Weights of a small transformer language model.
Architecture: LayerNorm before each block, no biases in attention or MLP, tied embeddings.
MLP neurons of a small language model. Each row is named by its layer, matrix (up: input weights) and neuron, and shows model dimensions 0-255. Each number is 500 + 40 x the weight over its row's rms, rounded and kept within 0 to 999. Numbers have three digits each.
After each neuron's rows, "fires on" lists the tokens most often at its 100 highest values on Wikipedia text that the model never trained on.

L2.up564:535479531479447471519490565538500480444531483522499485431574498467524501505498521496578476550481486509586503496539523469540465499527450439506525541492469517563463465480444499536518471515483419586472462507517551529429451435478557517509545483552513502467510512629525488549470516470489469445501479468429547445512451487524492535527540430464530490531524540508501414502505560499482432535494514545444530462456452482588486562464572561497466465477527485479502425464476458499460434490604488507506493463552445578479523475471510469480504519512566479503514479525473538477539450446522501633514537524453516471505588430462542466468444527494470562464428522517556504539568529554481482485462550505554462460489459558583457447556519440530534484506508500534495422475482456477500516521510495
fires on: ",", ")", " is", "merican", "ward"

L2.up552:560501477499492539429475480497492405432462495520480529484514487460492472559528556497594529500494543499537579484463487477490525538508496494473493428501447477536479443521483450591514509466414464539539513504445490536483488490529483544557525495476530495495494436508554538461485486434572557587399533435601502493493521534490529520467555554502459543506562454515461562478455462463482504481497497547475536415530580452555531509495519400474487525506466515510430509520455467549542430500510524496530458509437540449421471450471505585527522494565516552511462455508506547528454502459439524524522524559475477486509496483498527440433517459476487527534480478491482501424563448578524514523455449575510567453469567439499496509425518502475487498491559475517505587451445522552531503485540499
fires on: " |\n", "|---|---|---|---"

L2.up499:491503564474442448409545477538504486498494472537519445468559508478491494440556481520541464495543512514493464495521492553422474506490564437565438506558487476485591518462565499472561508491432502452403443505483523488552519501513517549508530509626509484502449484465405477495545523507493503499503447545538478442499489548556483512538533521544549477464540475429504514471499475537587464535468525518532534449452469501470442496551505476519517443430541521506437486509470414465523449585493485534439509503507458491444515517468471513479508543515531478505430367482511454520530526484495455529524510509546536479463545412472543459485497556462481474491498482493493558526547486518466553496446564539499545591538543566543575476571444442539546479505499440520545486434438479496478537539501468
fires on: ",", ")", " team", " /", "ian", "ician"

L2.up616:548503497457562531455518492514558489513451421552513470505540456441484479484469535497426560500504476545471537469513420502504508505463537465542443530466410445533537493498413499481509542514403537540562531488486518473495457512559559601483568468603452518452521459498541443573520542492509502447576441511490528499501472528533572518465480479496477455546568457450485430455494471494578456479486491563501503411485501570510461566527548562526503504430443482535533488506455523512526475526524556556504451476544490437442507537498514472513448548544569519476502485510543506555471495538469515532541498450505408455500483464378498468509512534468457494507571524534435527501507522487498485524464549607470451455528524522528476477510529458479492500496559449475498477456456519506585539500499499
fires on: " is", " who", " was", ")", " a"

L2.up109:469442550524483534486575572552505450524475470488449458510443465498479466514524438473509519492536544469452448504440503520483515482537539471433526474554515539458493431491556471445497462496542392474427517498497469528488559495512515458530490508565444539472461553472520468487478512503525471518516517461420565479496500521486468585562505488432572492534528512570507480482514586543528479533528504493503412455495526531546558532515465421495550493544509539448529469519488462475523453516559518512511526492435483510443526471575500511545635474486475519562495493514459510435423496512540481509469477542510519560473466513484480486492511511470418500570556519517509554563495415528461560561494519468547505417437477415471550489454493549475471569444640494484493501500490496479481573486510516
fires on: " P", " Par", " par", " run", " pe", " p"

L2.up527:488531521476536453494485520577524492499517483518477461520476524480421517583495493509517543485473529502465461493469539505500422624524437475440431468430468563522532468531528465460495513514467458499472475495491508525558498426450518482498540542476492500476534496511493535467452547461426475513466495483486419483449493470480512475463474531434502470509513480534477572488522436493486601552581457587482480452576565497423513506538527481454515520528548500536481534520526487452574544496579532488515470512496459490448450402518573547377519522419483578573477489548580493559442545451548499495433484578490513428463549557537517483434482483532497504518444535515485532446566513504508535413567518515533526480481521492520494468533479482486521520465473539525470501554544487556490487538445519
fires on: "),", "amp", " D", "iety", " and", "==\n\n"

L2.up334:527512443424568458507499631537488531466480490560441553544554434517530463523434573525451497523459465469496509492486474523485418553514509486422420511524590450449578453491471437465492494483483495425557505485516554545498431488410460469499455484476463494517582520542506515518542571499460623553444530497572486483489448484600592452433574519476481468507494474546529608486475489494552530503509496514464495502480554517510501459550488524455513523523501493424499468506463473459503551538497483490510504486454472542457518533488464516569447526492482537506528530530453520516500508517509582427495493531510455467504475549492477471491494434574494506454511495535488533488472548522515460477505520440549463526509426534505483518465449470491581479466528612482524495494463500531520497505466517
fires on: ",", "),", "\",", " and", " or"

L2.up650:441499504514516528461545548543514471491464456545532486534447479526462487495499447493538452507441443516530513423489573536560517474491544522555498503511526504562477512484502573553560452494439463424462444463540543534522451473473521597484545553463468546533458526474522410495530504470506539521503488475560512529450513559541495541511512482479522549477510479535425536474426473449481434496537519558467504555509563557508470561464470474489537513463508566475539425520519492503468460463435489489537508520527483510421572525527483492570504493485463422524508502638422531493543506531494464468459458472476481512503501453505411581383509469429452487490537486487461455521510495524493502551544467554512467474475560490515474539512563507468498501569553596501443545453453462535545447483552450
fires on: " |", "als", " App", " |\n"

L2.up1018:556503512546490504466528502525482536504521440483563553455450478567446446506591472440526591453448493507436489470497452401507510606485472539573505490494565551522541517523492502536520484525468511505439513448533589433496459538407447444458485522471461457524565486537548467500530493495523517531509531481539511614468567487552566476507515531491463502507495507613544505469558523481518505518533522506531476475491461431478451513488511548451464487489570548492551568546508433475540488424446511540544479491466502442490479508516572521479453516451509483518456490523486511504426553531472450500465483478427483471470460570441498533580515500465518469502533479513495496564462531450574510448497516481529463536450482515441526503544502511470513577433459481474460499508490546512586447460472426
fires on: " so", "sh", "ze", " sh", " later"

L2.up298:549474515535542592498464518459425501537522480488488404483521546548477512469489469487470522531502473493520437468543464463502472452483480551485464441593451492502484552465460501474518549502554530538463499445461487545512595569537460528442537510555467486487517489484500500525519512510513456445480524513487531461529433525504478643512495524423585462522448514492473481496521506444536525458561426496452540467519502514569492467493503568511560507503447563514551493455455443560542469465448505480442488462512502487492477458556563495544564474517518428448499536424545540534433490528472483457501580522440506519541467533456489434512520496476529464465576582561491483605519489561516505534442551446550498476578537486419505495528471437509507445541512532505450490448463508473545509449477480
fires on: " qu", " de", " Qu", "aus", " San"

L2.up255:500492544481455556500523521463487414448529513496484470529504491579499478530497460462539473474477414533510525464476455538585537443438548502475529591422481403533505466546532507493414490465541477461488506482511572534542570499526528512509448545565504524467467508498497538527488421478574446530513485479468550454537488448450468552483514434413516511588540478467502528555496488502508569471516487522513446433542487469524494556520456547523480550495495523520454489453530501502469470506554448466503512505511470500516470497541518526481446476530474500538499489533472488500559492440491437413468473424438562483460475443502488588508561535476492493496621530494419547502468566587553565476535577488520558485503525483581422464551520502447498507517543455479465503460523530536494483424463525
fires on: " to"

L2.up509:467452516516443484503528454500484537492479461519507465527493505518527554526509526476514522468485420523450580500532454447431504562572530544526535450507520548427486440508506502457512527552541459473517502441573521451494419534495488509524518567457480504514503551499577444520543476404490517448513474451467522568562565538544537558516576518562521467529522556591476493473450480520506531492491518532589465442498509561561477454430541561478496484508545523534520500525477511485565477487478483485484554523475462472493420478564567472504550506480531515524501498516447444527443508455529406471480473478537560523537449474396456504417526492497517527541433476505425487398500518546526465567439502498430441495505499418509464514512542557544555520492441485458442508455518549462522463509495521
fires on: " so", "ze", " sim", " ex", " le", "amp"

L2.up318:559515558490360484520498541513479490461540541452499482534472477472513512531527469446525496538455445558596545452491450481559492477520546581493533516525469489492455512457511517470495533504475505458397460503490552497456491477515535597531492477531468528511457539527454484436477591490507489483568482467535487517472561498489482493519493443490556554493500469514514515529445480422512480482545473556490530463588449465506557563460470536493498450465487524495476405468577518535508494502532536513525514445556542488452475494507488590437496450514496510529405468577475436479451519474530440579455503494524553497496441496536480569464490532438428455510539446558439517477547483462457517552475550520490513535554513472573480521454523554468489537573539514580460514404524458534527496493475517
fires on: " and", " to", "ing", " for", " |"

L2.up157:469520541504450455526503512493471513465500496513492491495509476577487428473464477541524434479501470514507519455499507488460474503504588443427504488556562550591523575501488533527539489453526538457532486458550549477404471477470552554501518556522465522488564535440546440506487470472516555495478520539485505595507513565481575536540420487455560497512549496496445548573546451549553509484495450489511540546489509482516481519514491558469513525494491467434416552495510467438542475496485514508479511437466501434510552442594507439522506484383473465424463502445548472532475489450492500542450545512451548456498540528568458484536501574508498525532511431517506517526497432503453573582457497425544536502511477525434448509509506476540469515490550482441531466368473485536531527525470509
fires on: "ir"

L2.up376:517479444597507505556499466490516498510484484516537509469486504539506449451511490474479470428482437560490406489517456443549451512451506499512486517452542560568539418570539485545470563444506457541463510479494544452532516495493567467436497538439482525573493517519515504431527495458492564495484528467607514539519550553499540494459530526449449502440588461468454541453486540453487446465541553474511495476523502521363527552502449519475519552469549464530434514535493525474506513495487586435521498463499426458446509455565493555540435448486488516562473446543552544523541522538466493515479542538538486476566520536498502537474483430552520484499513503527483501462531568482441503465493510501536560476512495474482477522492501491531508461575516535566435588533441494571532452421441509
fires on: " |", " |\n", " ", "|---|\n"

L2.up291:572514552558486474541549474448527534503524479501499485466563470465521456535518539505475463477590602533424465511468486481473522542556541461587481486517506544513439519514559527499481497535460549469420445445480479451461472464442463449498525513480506508542548562482535453568496481435535522543494435524515544488478556522558556501492595475467509519471443535514533485508575551524470496503539455543483499533443585451547493510526516552452502529459518521445488445482537486480452458455457438481444485524501481487443434527465512464413520480546477434512516511499516530547533451508458426446528472538488513455479446462449460522512465503513508472512399574428495487480555457542493544521490532445493532451499523489577452456555532443501529428469553492504497563514522522504609550488450565
fires on: " also", " am", " y", " season", " later", " Med"

L2.up764:499491545494481424542392508510497505501581418467478516590559527495541446512513532508538484540391470475430483435553496404549456461501483487511453513517551541532507520494507526472490489499533585469546459485604534513547556515491536460471505461481525541539497513536576463471487498444498449467471485486453493501490506474501555568532459475515483496452568535565437566530537498540497530462468511492575574474516502512522468463541509527504463482435570526503446542515486496576543514462469433523421499508564500519470570457519549547581458489463525424451439505559477535552467535531491499515480477573473544526493471450449528500526469490497482548486505459453510426410536457475531485439469481539537422457475478545394489485501511466532549504546510470550459483471476507461492528496543502
fires on: "ir", "in", "ull", "if"

L2.up627:433491431508552507502517469474509467430460501430484534483409505474534484504522572539500498527430562480563437467471494503525542525488524563548464488499471533438468540496490481469568549394476497460427526506594521478508505565520541561450529527470555540544568514535518491456514521426504442520431532488534553512564434516566491518535553480517430475506440514478414540491476536486520513514458548497565515548475520516445469498430474552550495515474513506501504565497520452533544551516509568512543482435531401524572506416461569493483509459459539514506538539546512516532517460505496525532484459482501473543492462492511521534472478520503498433494447521490479526518446621515529394463464491423543507474420497464473517491552509536566561512530515511496510463507532472442558460476553538
fires on: " to", " Bro", " v"

L2.up815:479498563536495538480505525571485515597509516549477553567495417482507463403483502519522399484482446566532504413545426507546468544501484489518434451462462518559520498488530546483492454528554502507415560485520527519500445566501473468521548535546490502520547392517497500426509507563483521441478535431461499497424495467458424549509521387561342443512469515478474528501507575531495571527540546444504542511539461525538522474506533496448504545517546528523524482475458496427481485467511489496486567488558507500479446422496495463423553521499527567547466484516452528472489485473522476531479530531512453537473506537494535502515508499478498432394539470567501530489523504471515445518508544461537527513543458535483467530480482534491517471499552516446470455483480530543498519467555504
fires on: " en", "\n\n", " requ", "The", ")\n\n"

L2.up131:526462506534471497419499546533614436482506412517427527543454471540472491429473469506535490514536472530492408474506448512411488516524451504461512476465432492596475498526515540561482499450513447459421473534497568535544496450494564449521504514479436541537530446499558491540521526511560582479435522442561534548493462527499463523472524453548405560485510477546463526447520434514502511505437531476515566514469562537468510535523512522479518508513568496563563466493497503461489472480470520496544536444505505525414525386525560503483494501491525526506466529511459557512500587518505529531465481552494542476561524506505504453493494430510465509527548529498548448489528476537511569542455436512484497461399495516534446477430488456469539560503555527479500575520492537547480462473474431
fires on: " |\n", "\n", "\n\n"

L2.up279:509510479512549498513480444531631424507495473547500490493501434481493534469531503522473511616545476582465459422497540490475512511529501566409520548468536488537533507542468522635553538497443469483492460487510607436467459426492469490504476503476495516541563509434537509447505442485535531481503541479544562478492487460498466455505558447447484533499532468561503478476457485562512546444450552548530459471476553451491482497474498535483554519469488515480511486452530458464484463544490525492466470547481536469551473443509472526554525468517541424481494509542526537512484521532462517480623460484491432474527519522447488486432522451494519494521498460503533426524531471539518583490474483461563603490465483579503532473445466465502427541518556508493449467522437502481515449534595480
fires on: " |\n", "\n", "tal", "|---|---|---|---", " Total", "|"

L2.up176:564460477502533472486530512442560523471444440508436512484452416502479465510468514527522473484483535477488513518500432498493446564497452517477500468485427513520499415551520409535504460452537481458463505511486536463531482503521570447503476518534526453555562530511509509471578510514441565527494538442528465504524466562550525577450553514461479526536505523526456512441446573561480501530538477501544496594467534581476520459530530591431476549479502501427471519553435525396476560503548503513499436506444501464472446529489538534446485453571449525515519465511488581502425485497418561588482548502464530480578497547494474480460480519534540543491510487493462522465520505519525486412496502466468467504537494499471450498524452515520573470625467554484449531450519502523539481542463484
fires on: ",", "),", " and"